Part of a small language model's weights.
Size: 16 layers, width 192, 2 heads of 64 (1 for keys and values), MLP 768 SwiGLU, vocabulary 8192, 9.84M parameters.
Architecture: RMSNorm before each block, no biases in attention or MLP, tied embeddings, normalized queries and keys.
Training: a variant of Adam for these matrices, 559M tokens, 4268 steps.
MLP neurons of a small language model. Each row is named by its layer, matrix (gate and up: input weights) and neuron, and shows model dimensions 0-191. Each number is 128 + 32 x the weight over its row's rms, rounded and kept within 0 to 255. Numbers have three digits each. A neuron's up and down rows have the sign that makes its largest values positive.
Before each neuron's rows, "fires on" lists the tokens most often at its 100 highest values on Wikipedia text that the model never trained on; "fires after" lists the tokens most often just before its 100 highest values on Wikipedia text that the model never trained on. A number after a token or word is its count.

fires on: "=" 85
fires after: "\n\n" 52, "=" 20, "\n" 7, "History" 5
L11.gate472:108114136137098138123110170058165152133105133092181130089118190079085185118117162117162157129092108159161105142123090167111116123105139120149114119146144171143117096137156150162063123105183147154119130131148152124068105199114133099126200136144073132100118067084152107094167109110166164143147194118130107113112174082158092116110097109050133087197084096133122146108116138145161093146113143047090082122152077134157113106146091140173092208154080081148199133141083175158126129141109111144101123142111141171106125154189153064151105102118176179079118130124150111126121168154190136140
L11.up472:112171131107136167132093096086106173151117195138170146157117157125160161128095124116133094122124072138073204096158147119098163108098192105125093121141141080158145113144112137112142107119133103145158095175159127149108176122119169144170152173122086063128104156101138069157176098134141160151120116164128095142113097122069097118129150100158109124119119181135105086134084127092199152206162104149098172204070181114089102153083107034127149121139137111120160139145098108095076076155112153186145144123123209123111138124112142180124126103104066140158091128100151136086109066092183107168

fires on: "=" 90
fires after: "=" 63, " =" 27, "\n\n" 6
L12.gate211:157164110114185088114168178110181159117116145135093132150090187107140099136152108077143086111167178179137147149153122097125126125112091102103131117128089124119148185141157123180137087124148097110154217130135132122116113171034103167078074161114108174137164143184101109178107150136154149115157153111119127117115159098173078106052114088136098128185124129087087129130059150065112102163144102121127178122161125117070151142126096129081090143083171110165127116077148074136138076070124152136104066148157160147140083125139151175158123174089177143105132182191178119139117134168103127133
L12.up211:172144099114140141077203119109148166127150167092061147117114157074118110096123085144146103161109160143161164118161137150160105140154131075119103133113139115115111203114109129083102149131125062153156181116035142093150172118096074146089147092167069162157169051155149116137110091093123152111098086187102102083107093129112140158139140125172162137095159172126161139158142155162147158150129097108109151113151150073136169060117087110106187173069142139103152154187128142134073124127115122132147148111182096141099148161128187186116109145185137152074064162133063132120146130089105137151

fires on: "born" 20, " set" 14, " used" 12, " elected" 11, "ent" 4
fires after: " (" 20, " was" 18, " is" 5, " also" 4, "umb" 4
L9.gate757:123106179122127122161070152138148113137154114084136113116164145074175122130167158137103132136124144198136129101149067104113088123166124174161111089070161112188161089144103117077146139119113074077166112108130138142077127133157152127115096169160206148154152147214199138130142136113114141131094113126122158164118244148156118153112155101172135149103111214093056164126127155100114151199070112159236123158155094190119103134180146096095132132100085078154163130155110126078146148087117098121105156110135116122141110113115104098102106152131119114146132125173161139084147144114124123094
L9.up757:133146139085148124135090093132112122129154106101115174171140151110145082119160118159063114131169130157177099054160088191111100141120140164119136137111156102206162183146133099072135155164144049039091101064148157146142044079171126160123127087151177098124159142135189134127155186135145132100148111145115118197051186148162155138116119109166173107160096222118100168121137146137127102147146105140159125081118091170111082151153128107144132078118143102126156136121082108123144124148158067159112135128174157134159097105090156099102140082114148136137130129191126109097148160130143174087

fires on: "\n" 100
fires after: " |" 46, "|" 13, ")" 13, "." 12
L11.gate730:119130122111130084124163171071071176168116139096164119116120131108100134167124131157098091158145173182074147122078096135140156152106150156104083090123121135167121154146095183165081132149083109071182157170095099094087133159171121090147097114148179145095125079180175146159076080112118116088141112104116090157170104129130072120106147098156138155205133090099070102124136188167136108147065120075081113181185119124109147098152109100140152172169128139129162153132155160147150167149069153062172120139143150108122092164200132117132152136112131159166081154088149129092053135116129073095
L11.up730:125120130107175126075140161099098106087125113092135145147120169096123176160090132121145134168116131116183132086133119222129126111125060178117136101161118104140149137109153114143093179124090177127126207080145125094088086123111150121121096123139148147169102102145184148152110127148114089115183072113163146137209214144162135158111133090093141157129147144136133075185088126136133122123126080061088158146125111120102079135156100144123097153158147111089207101102061146139159117137088141109206128122162117156166045148139140156128088182080152149131105103055145151143120184130093090078

fires on: "\n" 100
fires after: " |" 49, "|" 13, ")" 12, "." 10
L10.gate22:165136161132167132077140186086096195100130188103129112125142142104123185194090105121161107180156139162154170112156106088153142118091088156129112053139123130134150155117102106146089149107052119094149223135092128128089092117087102107148076125151127139128095088125190121146162100093136142088214085127163112134170201140142100149125175135112137154177130105119131114119111149126120120162119107082104098134140106085133120096169077118090133151175124130070181118136111145165173153134075179147191138125112131161126060158171116141159144181076142195116083104088149155121122153139138101071
L10.up22:168175126133147119098179172058085183144171140072155126125125127057108149146087107098126125170144154127152124097103136150127164178134087166133110071161109140175143152129124095142077145134092141062151162119141137129062128105127121147116110100190127163134087065145193131140109154127153098088168087087121099126151147150127090129093128128119145134164165098137115083143109163147145110137077088049099127135149107096140132134193115125166109161178118117058185135126113140165167196164091166121170141147111113195114067119170164103164134163079133176110085108100165115135106179099184060093

fires on: "\n" 96, "|" 4
fires after: " |" 27, "." 15, ")" 13, "|" 13, "\n" 4
L9.gate236:153164123091239091105142173098082136149135150147096102166147117151091168128147120160092120146160146092160102154116107164158152157136128168091107077093123187153167147145071141140089150132114146111132143143104129143113094143099065057131123160181141090106101080087184124143133113036127141114132060101147146098160148148107137134126128122083119143143136129087115100102165173137191137195092171122162115159141120157091105095190035134141168115081165156081142118113070120105167128127121171109179106130099136154146152135092131152117163203132114161152084082102140174107116161195123123089
L9.up236:116141127114104136083180113093115152127142079091141199159114089128117134198112168079147156195117140140163171091093138065118128110166090088135148088145131130198110101131094145124111170170084207125109182094123158121083140159099134154125144109122114159106154103156164141129078081212122109056161180168153131166153107111114126131145143120138150156135111172088070164166085128177118193107114107102074196135127162142140155115118148102103091129123162137101155132129173133119123112103075153052119134168129079176154055135135114158091105165129165174066106165113102116126107116066134110112

fires on: "-" 78
fires after: "-" 78, " are" 5
L11.gate719:221174154109124177136131028130192070094152078186126130066170202097135187119210106137106152170119071172160153070165154077118128094103141129170045082113095146129142131173162122094164110114118172096148096113099116148117137109091119159092121151108105136127113122155184098117174123123071099128116111172100125122109203142170081159156151126080094159081117141124120102130121096087131171158121136134091137092155172103121148160124189112177131143124141136134116173144145188177117133116149084120147098087135118122097117152127096082170119168130122129156131150133175162128111129132131123093
L11.up719:128103118105138157100132112110163140120094111106132109141151110093204102125135165081145132144160108103130150152107112143141113138099125176115145118130103192111125104157111139181163123091143123153114126131147145141083114147112086095075140151170146146132090118163117131067123047148162056156140082117117146186076143123151140126103097115085085110090127064126180163168070036117120113104150101205144194063092135131149174133097094131122156132126170068062136152158136088091152096155106094049134074123134036122129120143144112163141081167130129186118111105114160115104123141059177188148

fires on: "\n\n" 65, "\n" 35
fires after: "." 61, " |" 27, "|" 8
L11.gate92:131082141167132132106165181100141135094123103114104129102139100090129146124141183103180155116114112216063113148148122132139166160101142123085153140171125099120082096138087133133107102069106101083155125162121120164129143117151109055111165126070108110119103075103164141154141176170137182142182103116092116114122104183185050166155100122147098100179096148061172141176145145152071113143132099077109160130159132110123195072099136146120089143123089129053139194122146152150148135132143155115116074142162106115129100102169207065161148216131142129126081132151134139110133129121190169122
L11.up92:134187142106097118147151131126105137154139151151204131160052156080107140164143092105104131131139149164171062138158064159111133153106129106067137143150124134191073122186068127204146166155140130097088184142111139118098119132113191161108110114165144117173153148183134101133047108126076110109188120134166142062131151102187085096101144094142123170149165080105139122106173198128154115101188095135141132140118129144075127107147102147151133127158120141135114135218095101119158141097153190148109101147077086152159154153110113174140103142136135176128130089101158083160082124115140067115

fires on: " |" 60, "=" 35, "|" 4
fires after: "=" 25, " —" 13, " 0" 7, "\n" 6, " |" 6, "ón" 5
L9.gate230:129104081101146143094110174092155153189158147145115113118108137141123146123182136117165179145150167192145093184092128127105149143059075180128131105132081146060153134200128077072110187141087106137125163064106053091176130107129143128137118179142142140130167139106160156087166071136124112165147135101060122158170135110084118088116066125102103127104118140132210109121136162156084111125162126115089157163144080094143081077126130168094129093090123158137132175156104177121152124153072148107083088063158189113119111154209104147116115122132168128076115135136135126095095135134115088142
L9.up230:156159147155136127145145090104185098079122131129171137125192163116154139144159096127080161112141128133095145130155124060109099145104153106117106081147100116126153157111170097131185143167176052105166110132142082164185149167120110152095167130110104151141127120141110137168177112171079113115177149155135159173092162125071172110093038089127145121150113204147093197136159076169073112121152131063107126106111172197189121133138194083118144107102131120150137089125116103117078096102075135139114100096087086117085072153149130160187115094108125195079109108159123122094130115137110143081

fires on: "=" 43, " a" 19, "|" 15, "-" 8
fires after: "=" 43, "\n" 17, " is" 13, " had" 6, "\n\n" 6
L10.gate238:152106126107176134098169210138098134125172130100099179189100201175096144160155190149107097121164185166137101178147071138117141175095134132108114160135109063153128126145113098137104173058162099095136132099167153144086095204114097167144080207146112164100170135164156133123112134151115113089120101097085054107155220112080153121157157125112094112142067096113149111114123151140110157206114133113134149103147165132087089136126121147118088146122101139139167081116141109177134127163071149141133140116140095116170111122144122176148131158130150138113163130083138111090109115205092065145
L10.up238:088126142136096084109182122095113129117146150117135121138183151079105088129130075085129036150159113151124166132113169108121149104123106133092095205102121037094165083168109142129169127184143156112075116158184129168074088134047179105104130153180054101138163125112118128094115086094146158102153131120175146084044125108124129158123088116115120134152136143113153109095146113141127110085098078183120170160142191105103117054105126110090141152080121146079146098128117160146105112078158101136098158126146162115119078113108163140133194162150109183138113121176106147134074175085156119120

fires on: "=" 73
fires after: "=" 73, "-" 10
L8.gate326:144138098075180107097170143098152168178093133177129090109169161127068181155163122121143126174121112102134166129147121129129168124113139163118073105105131144111185136185119130107148152111056189137114170136097141147083137109118109104175121144131204151179125108132141112104170092073130152120115124133118124168197105109100191043091135061088053179124106156162137127087148161155134119141191151154148137119108157141116142083173134165115175145125142100124104083169116151130158153110099113119161140133070150072130046116209144187121199146099131128162078135132119111086152126155171135124
L8.up326:098138116117179097084126170116127164089168165113119166149171107130122167098110180117138105222118146111159040090122144146051098184123134117144173106132134166165130110108150051093055082124154085179103191158144149174122089148151170151187146102083148154101096169097150138128137134142150132136107158104150146114092161085148135098147042168156125106113111181088122147126108163154127159174080162186134114097104128153142130148121146162118124169159119126103082074144177069095075089109091115144143164134143143133119087125178130082165107118117177165105153157162093125069126130100169118120

fires on: "-" 28, "=" 15, " in" 7, " ass" 7, " are" 5, " (" 5
fires after: "\n" 28, "=" 15, " and" 7, " there" 5, "ibi" 4
L11.gate665:168118171157133090112129124082147116146138153068152105086107185125137107159114133104127093148109153149110094106165147132102143113128083194105154119142140097203167125119138105061102106149125124134168153109135164154149150141138132124141146205130194124065130152147135105121176144073121121114165208171158095196104181128133144134197105217101090167145152103122114155125155116176095156194158171118100093154140136145110119108071064139113069092164117114102124069152149173123108096206155182130041114145126175139090119112099174154105115164097130126135112097153146095166151128185122122147
L11.up665:143152111150075093139118116109126146126171179075141204141070140148151078102133154085096100104146171155197143091145145056130142126118153144145145167131149126117151098125097141161155118139144157106109063066131118181133071147169160110182139144130152166105163117156108127104172186118125106079090170121171132141113116134160090130106118172133157124222165116154132143105167092098108072111163113162185166132090160173121124111113120111202142149157134120141164157210145168156105109165123147177120143099126125181090068133100090114096156115137143199121163143114070126099112161166190173185

fires on: "-" 35, "|" 21, "eb" 8, "\n\n" 6
fires after: "\n" 57, "." 7, "Be" 4, " Be" 4
L7.gate602:142129118114154146110121112098127101079121099104091098128161188115158117198133066163060100191159139139139135118140146169140102160086121157146055150108083146133171175143097150136069150121145156108130087160135145059101118112058159087133137123180107115199105082160110156120124126143148135135158108120166119113194175073093089118152120133113204198127151170139136135130142095165177121174105166099191091133138183193158115160189125076098140129113137157100157138150095122119097178118123121102108160150134189170139087083141124099153167173076099134111115129115103140136076127147177106062
L7.up602:151111170153144113104136104112129070153141097018189102157135110143142062097128099162121140122118152087208152180134172185111154098130166122115131107120124138090096182167140150129113163133157148133119118089148167155115185152175086188123142100128146103133156145110125121136070187109090119117109138160050108122106118153164154114218102120077114094135167144122184098128096080101107159092143124134139120050114141171180160054146154120116111134142114079161135131097081103062161123138160107114084088149162139119130191208152137137096136147160155116141147112141140165090114115061131120156

fires on: "=" 16, "{" 12, "3" 6, "6" 6, "8" 5, "2" 5
fires after: "." 53, "^" 12, "\n\n" 10, "\n" 6
L10.gate231:127087077148128115127137122073128162133133136139130150165130141102146194148077124111134101113085125135097191153212067066188108077094025114115148121077117094174111118135100094159128145081102102132108148147165134141162136107056113161147107090140124168103153104142135128066113125152173124099108103105102097149186173146152155155116219177132119140143102114183154106088132104153128122136179146138139120141140134105158106117143074125083145118085153146103168069104176108112184117102090150113158097161156148171126098176136157148127102160144180181082076113118137176120081133216145101113
L10.up231:104114125096128185119076102101116129110157183086132101096166081066123132107108086106109199104146113093155164169162100144126204126174123111170123169117134114168107134053098185163109155128196102133106135146135171144157142074144110109132115141151061119106167103180054133166141094083144142174174175153197121079099148134135134102094131120140125105160198137147056112125128127160165102131138115143132106119098097105166188055140155190111179102144150135099116094097088111137168085132141148136154103137092142094127093111136085153142164165080144152041110095129108087107177130145134144130

fires on: "-" 48, "=" 18, " |" 7, " W" 6
fires after: "-" 31, "|" 19, " |" 15, " life" 4
L11.gate736:123123093078137130136110149100095126183125129093117046132177080132027126159054131115126139178156102136095143131133149119167118080099137127128157128128107101123105169180125195135080115107140140175199072114107106159143117173157090089126110154165127114094159063119185141111106144158119126137076097129181189140121193177168104165150134144126190097123127113064184089126107088160196105122123156057158079085166143134127153122147143062136172115125128172140152179169143097122111135096132098120160138129129110121177146139146114191126108103095151125178144134163103135122102096120166069162
L11.up736:136208135136165173134091087129091063114115093125157135120180034089130172106148097133108150121177116121122154152145124114075148134146162153103112092098114141121136144133079109153156215178144152178082116159112147169080152151139187111141180133162130147114068099114118108104109146133120171127135133183135192093128149098128130092158106087109088121108134108192090118151181090179119109129148120145164103134166108173084153122111151200179123075108173121146119160159068097114090198087103152067211139170121169112127178112158140138129143104167073112163148127141128113155114147110187136138

fires on: "=" 73, " =" 27
fires after: "\n\n" 68, ")" 6, "\n" 5
L12.gate82:132134094112143103128160157074091140144121114092198128123123135055132146134118136107097136204174163138139093126125113170127156153108102128111098130218150125182116114143130089147069149106099129043179185117159150135093077158116109144129076142165138185120131079128186164116111111111165044083148128095122104130146147147139112120081182122181145132169154129110092071149091151152109118083126090117110131134113105138130096138193093132192107142187159128117196141080104147103163129139091125141194147149147109139161082154138165159166129136108084185143115138096168171132117191104132040109
L12.up82:172099180114140146089171182083164136130062177119078084108123109098097139130127116100103069112138110174113100122152123134125118103056118144121077115103118113144150124149152144110154128115097102084170186115164090140114151183147169101136039171141176126104122116183173134145104097158126114127133147130149122094147192131138136087157168123163141104159158102102113104198095109137084178158096130101119139149154068154141083086170083122165145155172152152097209093133138131149117135155085121150141129133174111079182058156165094170122126224114090156138138070109142156099101125170105066105

fires on: "=" 69, ";" 26, ":" 5
fires after: "\n\n" 69
L8.gate309:148159141155167099153146121122084171136118173102137146118093130078158144130079181168173184093114210142209120118153083141094177081101088101135103095131139167151141136107111127111072124115150041070177155136152138097092167146161127183100126120199115103150127130165161126099144158137095111123192135108151122070113105098151120149146126175111047126140088168128116095132083162164111159149098109120143108110154114103101109138175100156117043127121153088129149110129124192116079149104122112132182102166077169124153090154131205173128136195151127157130113110207146122089118097115124125164
L8.up309:142143164144126163139183161120131147081071178117109143083141109149074140116098129128207136165124078147199155168115164140132139102093128053095151149124117129134180108110084094124144156140091102057153192133075147077091114090084090110155136140147132086130112093118102084150125159134130140128170134141107154167089117126084060239158204154124128130102151127132112116099109105159076045145115155160113115128098151123127148130128130122104167154127188082113114136143134159146089156176153117054187094158102119097085153110112119183097142097106118127117152095196128162176158149160098158122

fires on: "." 29, " of" 11, " It" 10, "|" 7, "," 6
fires after: "." 37, ":" 9, "  " 7, "As" 5
L11.gate599:184167096101149127166130149140163150123160124138100128109183132177080181120070151100157108090088169104159121145062092129099181095114140139138104100095081158135145102152145093138074084118140121129151118087139030123094112093117113067097111141174079148113129073131140133173148142121149177110141146117121103147151157161099141113140148104129155181141171093041071120171108136171093086108135100121139134181107129145102121128120098134073171119136145081095120145226123103090116145125099141127114108152170148052097107131122126176091130202135102073172081142158144181132103118157051110086
L11.up599:125137146081141068133166166131128036097101163147066067133150152164139139170086146149185164114142112107129155132087116110138163143209137130123173125101101126158143113122149132083133113099202063165164091085185100111148141067160185123096203171128083145092129115167143104132085134110110198080117069144124110119065109178102173079100145131142086090120135131132142149193140125181148069179101087085158137126097106129169145103058149143102145132087151081134148125162108110129134144151126154109105079149187103111119159127147127136104134164105112089097146153121146101141119088125081165095

fires on: "\n\n" 74, "\n" 14, " |" 9
fires after: "." 69, "=" 17
L9.gate522:170131147115180084072188197141142160104123116085080154132164183130123134139157098071122141122154108141153161185119094107120161145137068173116150094085057129130160208157111105140111119162142147102144090129137119175108101161130103162172127128156147108132148108117121121142154076154108137080194152094114137082195138119142064156087076107127126202141117110095127159120139106194123108134102090105151097096147101186168165112154170187080170111160111108088125150130141077103169129150101143106143107137105120089126101188128158103149134176172090127104099214138157118053116137131099064119
L9.up522:122108135109079141171127130099180087103106146126188065129132098125109178085188106129132116138117158110136120178178078075101137102118077153132133146089089083131073109057107098121125086121088128124182128067124126108158092137088170164168161141143200131110090119130121107152157147125097103062123129141110153141151133157137096135172146145063170087114184138146113149112071154117082129087156117211078086107084150139116099096122151096160106137173133146114095107169102160105104129103171098181115153181119209105057197113137086166159144122132169081119093137154158126150120110148069111105

fires on: "\n" 100
fires after: " |" 52, "|" 13, ")" 12, "." 11
L13.gate24:142107153158177134106149168074104144120136141087148176101127121059106144143110137081125144171160157155166138148123143164152161093126083172085100094164153144168172134189071106116061168090089143072167175132092138071079076125149077128180132125151143132170080069125161131122136124122153090105180127101084096117131176120120099153081150117135119177185140117085123071183081136129092091163110066120078105117128105140132096136172093121116163152164182116120186143111106145127149137125125134114152134159164166162134079097187153153170137164099151159163095150123159164149114171099110065050
L13.up24:126161087069155104099156141097095163139178157143154091112139130063110144181115126141096133178123141150191136117123120136115151175087095134158137104202128165165089117142104099190081157100160145038124178129146158144083119130112106138062091166199123170103174100154131160157093112146102058104148097055147108120155132143148079145101179127123165120134154074143133082113120160123153144117136146092164175124120097121103086159122104127185131130195112110113191152089116151120153166157077133158183141100098087148142081167136124112159144130131071149106092118080139149067125184165129061140

fires on: "|" 94, " |" 5
fires after: "-" 94
L11.gate740:134147156116168086165149075157109179126168098120140142096165135160119172135075120210083126143146088066097143141133130118101121109126161171103124091102038138132053148119147129124089164149155168124140142057163091115083127137112082145079113171137123126152112132127170143099130179145127134198131077132130163174206218132135132129130151096106131135145159115120161171094089113147083125178112159137130080127142112099082120162131143147111197133127170093050107167096197118117134140149175143076141175069141138095120132131090128215116126114149127142083119136084158159173175115159140138114
L11.up740:101151133159146158151125102141196127153124130117113172101101141078117101151088122119112147132126113114114089082091165169168083112118152122137140118126120141113157129168111189153118079136120102103155138074149103193102127089136065184150177165163168101189143159169089187140077103178063177050141117114120119108145094104151169121143198108178150120132123125112103081144114133168135100185107087097174107167122098116114145099110171126075150124076159057096115163076071099146096134096156159087121103186061056173136082168144123080104161105152139129104096112097130155143118144074158138123

fires on: "=" 31, "-" 21, "\n" 14, "ly" 10, "il" 9, "nis" 4
fires after: "\n\n" 31, "\n" 21, " ph" 6
L5.gate20:178102123124099185057093100051068094150076118113106123081094103134104121109109148120180133185144176125163174102115122118128148062146083135100109097110087067167167096135123172102109185077145157096144126099148155127146135151119157144136143162095140152121105073162114147118177142124147159130128120153136107068112165143170152185156169148177112075073123157154149131058107126100161112137087162134067106087119113097148095081146113085166125123138137096125133149121145079155122111178182165145146120121067112199179132091144123104149103163183119089175083186078107093061116124119130154138
L5.up20:161077132106154128127101122186169154115155165159147126097113129134227181173110177082163077095122178137135157133170116136057059162112143143134144168147114127119135103143118149162121093179180098126136148160131094135096135124117159148162170135111129104078118091144134143091112156199151130095166115134134098143076172113099121069077115170185095108130104140171193157105097101148092196150156151165102093196135102133114137171122081064117118107136103111140146125098068154112106132048091091105124119156103157146120120109072125091073128151142119073169146108129158166048130147182121133118

fires on: "\n\n" 43, "-" 34, " since" 10, "Since" 5
fires after: "-" 34, "." 32, "=" 8, "," 7, ":" 7, "\n" 6
L12.gate719:134118126122163082102110137110097167099123159158138186114195108128119141055127092211124157120119096120124147112128193139152151102074191143065127136130096124196135108146150108145133118116093141139158115099155166150099139062138137130146134088149145095087093075095107097072177132107078100170132144091186121103108162171123148161188124043123075105162098123149136115171161144126074102082119114142097120133166121161142118106078061139092073109147160100162137167135222093121163149115108126083105110166113094086129120169069117094168139133101152154162095207146162129151153144115089112104
L12.up719:104178099102130106145143120073124171127134095116087095116106093166109193143131141095131096105110115140103051074156101084123123114132097124064140115146102137145143140182119147177119088152140182156119081147134144197154081155034113162155159079128114155146121130180116124095150133142118115135140078110153163113147140134179115152155101111093169156175097108153171134198205150206098090121094126102102118135067119106107172163200164083121149178128155132146163164125133059101183143164143100053134148073118125137108174082111117096117142131066124144133112119184164136175126132105176129126

fires on: " \"" 27, "." 15, "," 12, ":" 9, "\n\n" 7
fires after: "." 28, "," 21, ":" 16, " said" 9, " that" 4, "n" 4
L11.gate576:128132072127120157124132164078155166091111081101142133093116146130160097087141163118154078121103154162116115134179076144110157143099128138078144140101108124146102101132217211132147081131075190104125114099123163102132140109128128051157098160128129109070088082103105158070216129108174146146123150120110076152083147140122165085107173110125144138112102123114168158114156164146143129064111105101133102139202116157117151084136124092144168116160110178052150141173186189194111121108098149165139115146112106118077138163137116165168102144086138094066151154132116146066122171100070100106
L11.up576:129163140084159109094137079070085139071134157145162141122157126132094179169125161081085103108120145144167121113105092068132152160065156179139047119092132130125154211139129146151127113130179139170133132078140101129140063142112100167137119139117085159113088154158179142164081140154143178140151094161173137151074178165194143101119128110181146119096121098105166117182087083108088092104167097156147120162118120105129099080135153124108182169125160080078184100115141104111120153141078161131094132068134131147100101152141106115099141202162092087107083123088148123090102161097155158058

fires on: "\n" 78, " the" 12, "-" 4, "ts" 4
fires after: "|" 49, " |" 29, "\n" 4, " Mi" 4
L10.gate617:083055163145140149089124104121137111077172105131099105131141186122068133171099140124135154116112139123160158104132155146135129112051094080069168091119157154179133119175154117130145170097138165109173190171159134159128171112157114149084128221121149138110146148090166133133101099164085096182109195134152139109154165088081061179195186169115104151109141106090095077148123138095162063115131160131119112179170078132122128131079108093111168134165097115099143073094177073110124146101130084100146112144123150133198099142079122150113114102109137178131093173117126130076122112178110116130
L10.up617:091104189133177186151106171125118072101150101152155154069101115146131161117065106143106156119115118109200139095104091164116182091125151128113171160142187196063128175151107150130148155125059093140130102149089086141174102108160104136154145102119134126171050076112168104112154106059156122133157154136151164155144108120156129128179113172163157115157154118138131103064187147154082124163132124122164098157082103169099176149079113178090067070126140117155045127150071094109125081151179132123144156094108082143128185149171114146117107144141119114126094133158133125109172120153179144122

fires on: " not" 33, " also" 7, " still" 6, "ly" 5
fires after: " was" 25, " is" 15, " are" 13, " were" 8, " has" 5, " had" 4
L11.gate489:170097142060135098144132105098109107125146124125107056155114130168135094137130099114055102147175147131142180158142099072151085141121091114178074125100145091114152097120148079146121127090132116120132124116068145125115082151109149071099123095097139167109169140113151091149178157182069122155074129142104180126143178139167063159154081097122138086157100165154113144112102137058120137144121145121120158195137131084148083173143036165097147168146103136072157178092158162123137065115128129140131154120156110139143081209121114103151078192071149137093136125177087072154139159156167129106
L11.up489:146139177097102178112063097105113144110115075147107150178115153086157179201113135147072131117097136145119069152148123193161117116142126105092090155116140152123111117129122162095170082153094104057208134137141133092163158129084111139139135146174154112111137157147099152095128116111166110098144153093131122185147151107198147114078137116091056119110085128155162094169129182090126093195123099114135209150097168141148090153162034106098134091100134131158108114119125160100082123106118151160126112167170066179186181104102116118120079095149105133166157126077144142114162116091165173116

fires on: "=" 29, "|" 26, "\n" 11, "-" 8, "\n\n" 5, "ts" 4
fires after: "\n" 33, "\n\n" 32, "." 7, " Mi" 4
L9.gate423:105110132121162115124137178123108107054129164112152143155135104153109133154104121170069130075111134156154199163122128152140154104153134172106080096181155150154170115128128077137106144147148104062173178104186109113045144121105111117162120085138184083099144086141086106187122096146092114136126145112128089147104161122085099170139125142136101075173113159107114107148148101104063030091155115146042100136105145105137148109086099132112130126190123107115098114142139211139076141097071107112107152164164081153146175168151154148102156178093130158159139178140149138094185141180175112146
L9.up423:135118129123137117130115156151086132119113172091127217145103086140145156209088079177106097109107169155182144085149124175141101125131141158078098066126145195172143107115098136107137111160126143091138172129131139152099139111111199044133095128132143102128126130203113090177167117134098143135132109104188130121109165104054160141193088131122064110141127141120132129152100096157094141107161142049106126195105077139154149127138074127087102196158060154148124130104109156110084083098175106073098122101150142161117166141126151117157114121105173151143059154138174105124128117178152180120

fires on: "-" 49, "|" 30, "rm" 6, " to" 4
fires after: "|" 32, "\n" 30, "-" 20, "math" 6
L11.gate267:100091124130191090070138152119105143115172083147152156176149107094104190120136155120121102129118119155130109086068125176148140097170109123138127067120180131119144122161110140128113179119136075153093064157148123121114120146109135153121139180119106149114143085091100090116081140080109131114128113120130121140146140095081122121113158108100088212113113088112089089102125149143146145148101109101114151208205175053124064158211074102129127167132170163157158070093146084114140140068124100104169124154172096137155157214148096120151165141115156163137131128131191172154106127078163093056
L11.up267:099131164141162134117159142134108111105128070168171159113155184147173147120139075193134113089071084122108103103070222125116101167188116090089106143138153096101073169140103126104067136122097190157073138106097149167119102099128143093146160119134106093184084130106149154107186124101143122154101050114175162088146105167201107158092109101134128148173143133078135116163172119102101113098117145159135069159087199091128171149169112133111140141144078105139072132104189113106097117096124115060078127121128098156097084149133096136140102140168125116087096102108177178137108137125149083142

fires on: "=" 64, " =" 19, "\n" 17
fires after: "\n\n" 64, " |" 9, "|" 6, ")" 5
L12.gate262:163143113097157109105124177073098134115126144091167146116127124055120156179100148093114137175149147140135146118131120161109149127098093161111112110209121134166132138175110088158050168123079138062154169115140142126066097150115117111134121118149164169132093049169177125152095108119121051083181130097109119129163145139141103162086155100143152152180154130094135050189089153124112096133098061072133118136122114123148104155177113125151136125184131133102184138109111146142158152117060139123174154117145109162107075118154150139192123142105119176138080121082158157124101199142123038068
L12.up262:174153159126154121091131189073097130124113172084144141087110116067089147174119133117134121157145151152132134144156098133135119097100116147117124081142122145160126125163092140118097134100054143087151192135115106113069142136118111110163106141147212152115105057163180099213085082134105114139196121103134130118178194106157082118134160123141115136190166144078112058180092138114135117185104114083140132157141100131125099116190101105115133150169127144101191120143135139155164136113052137103176141116115140134165077147168110140163096188097157182158061118096142169132099173141105077071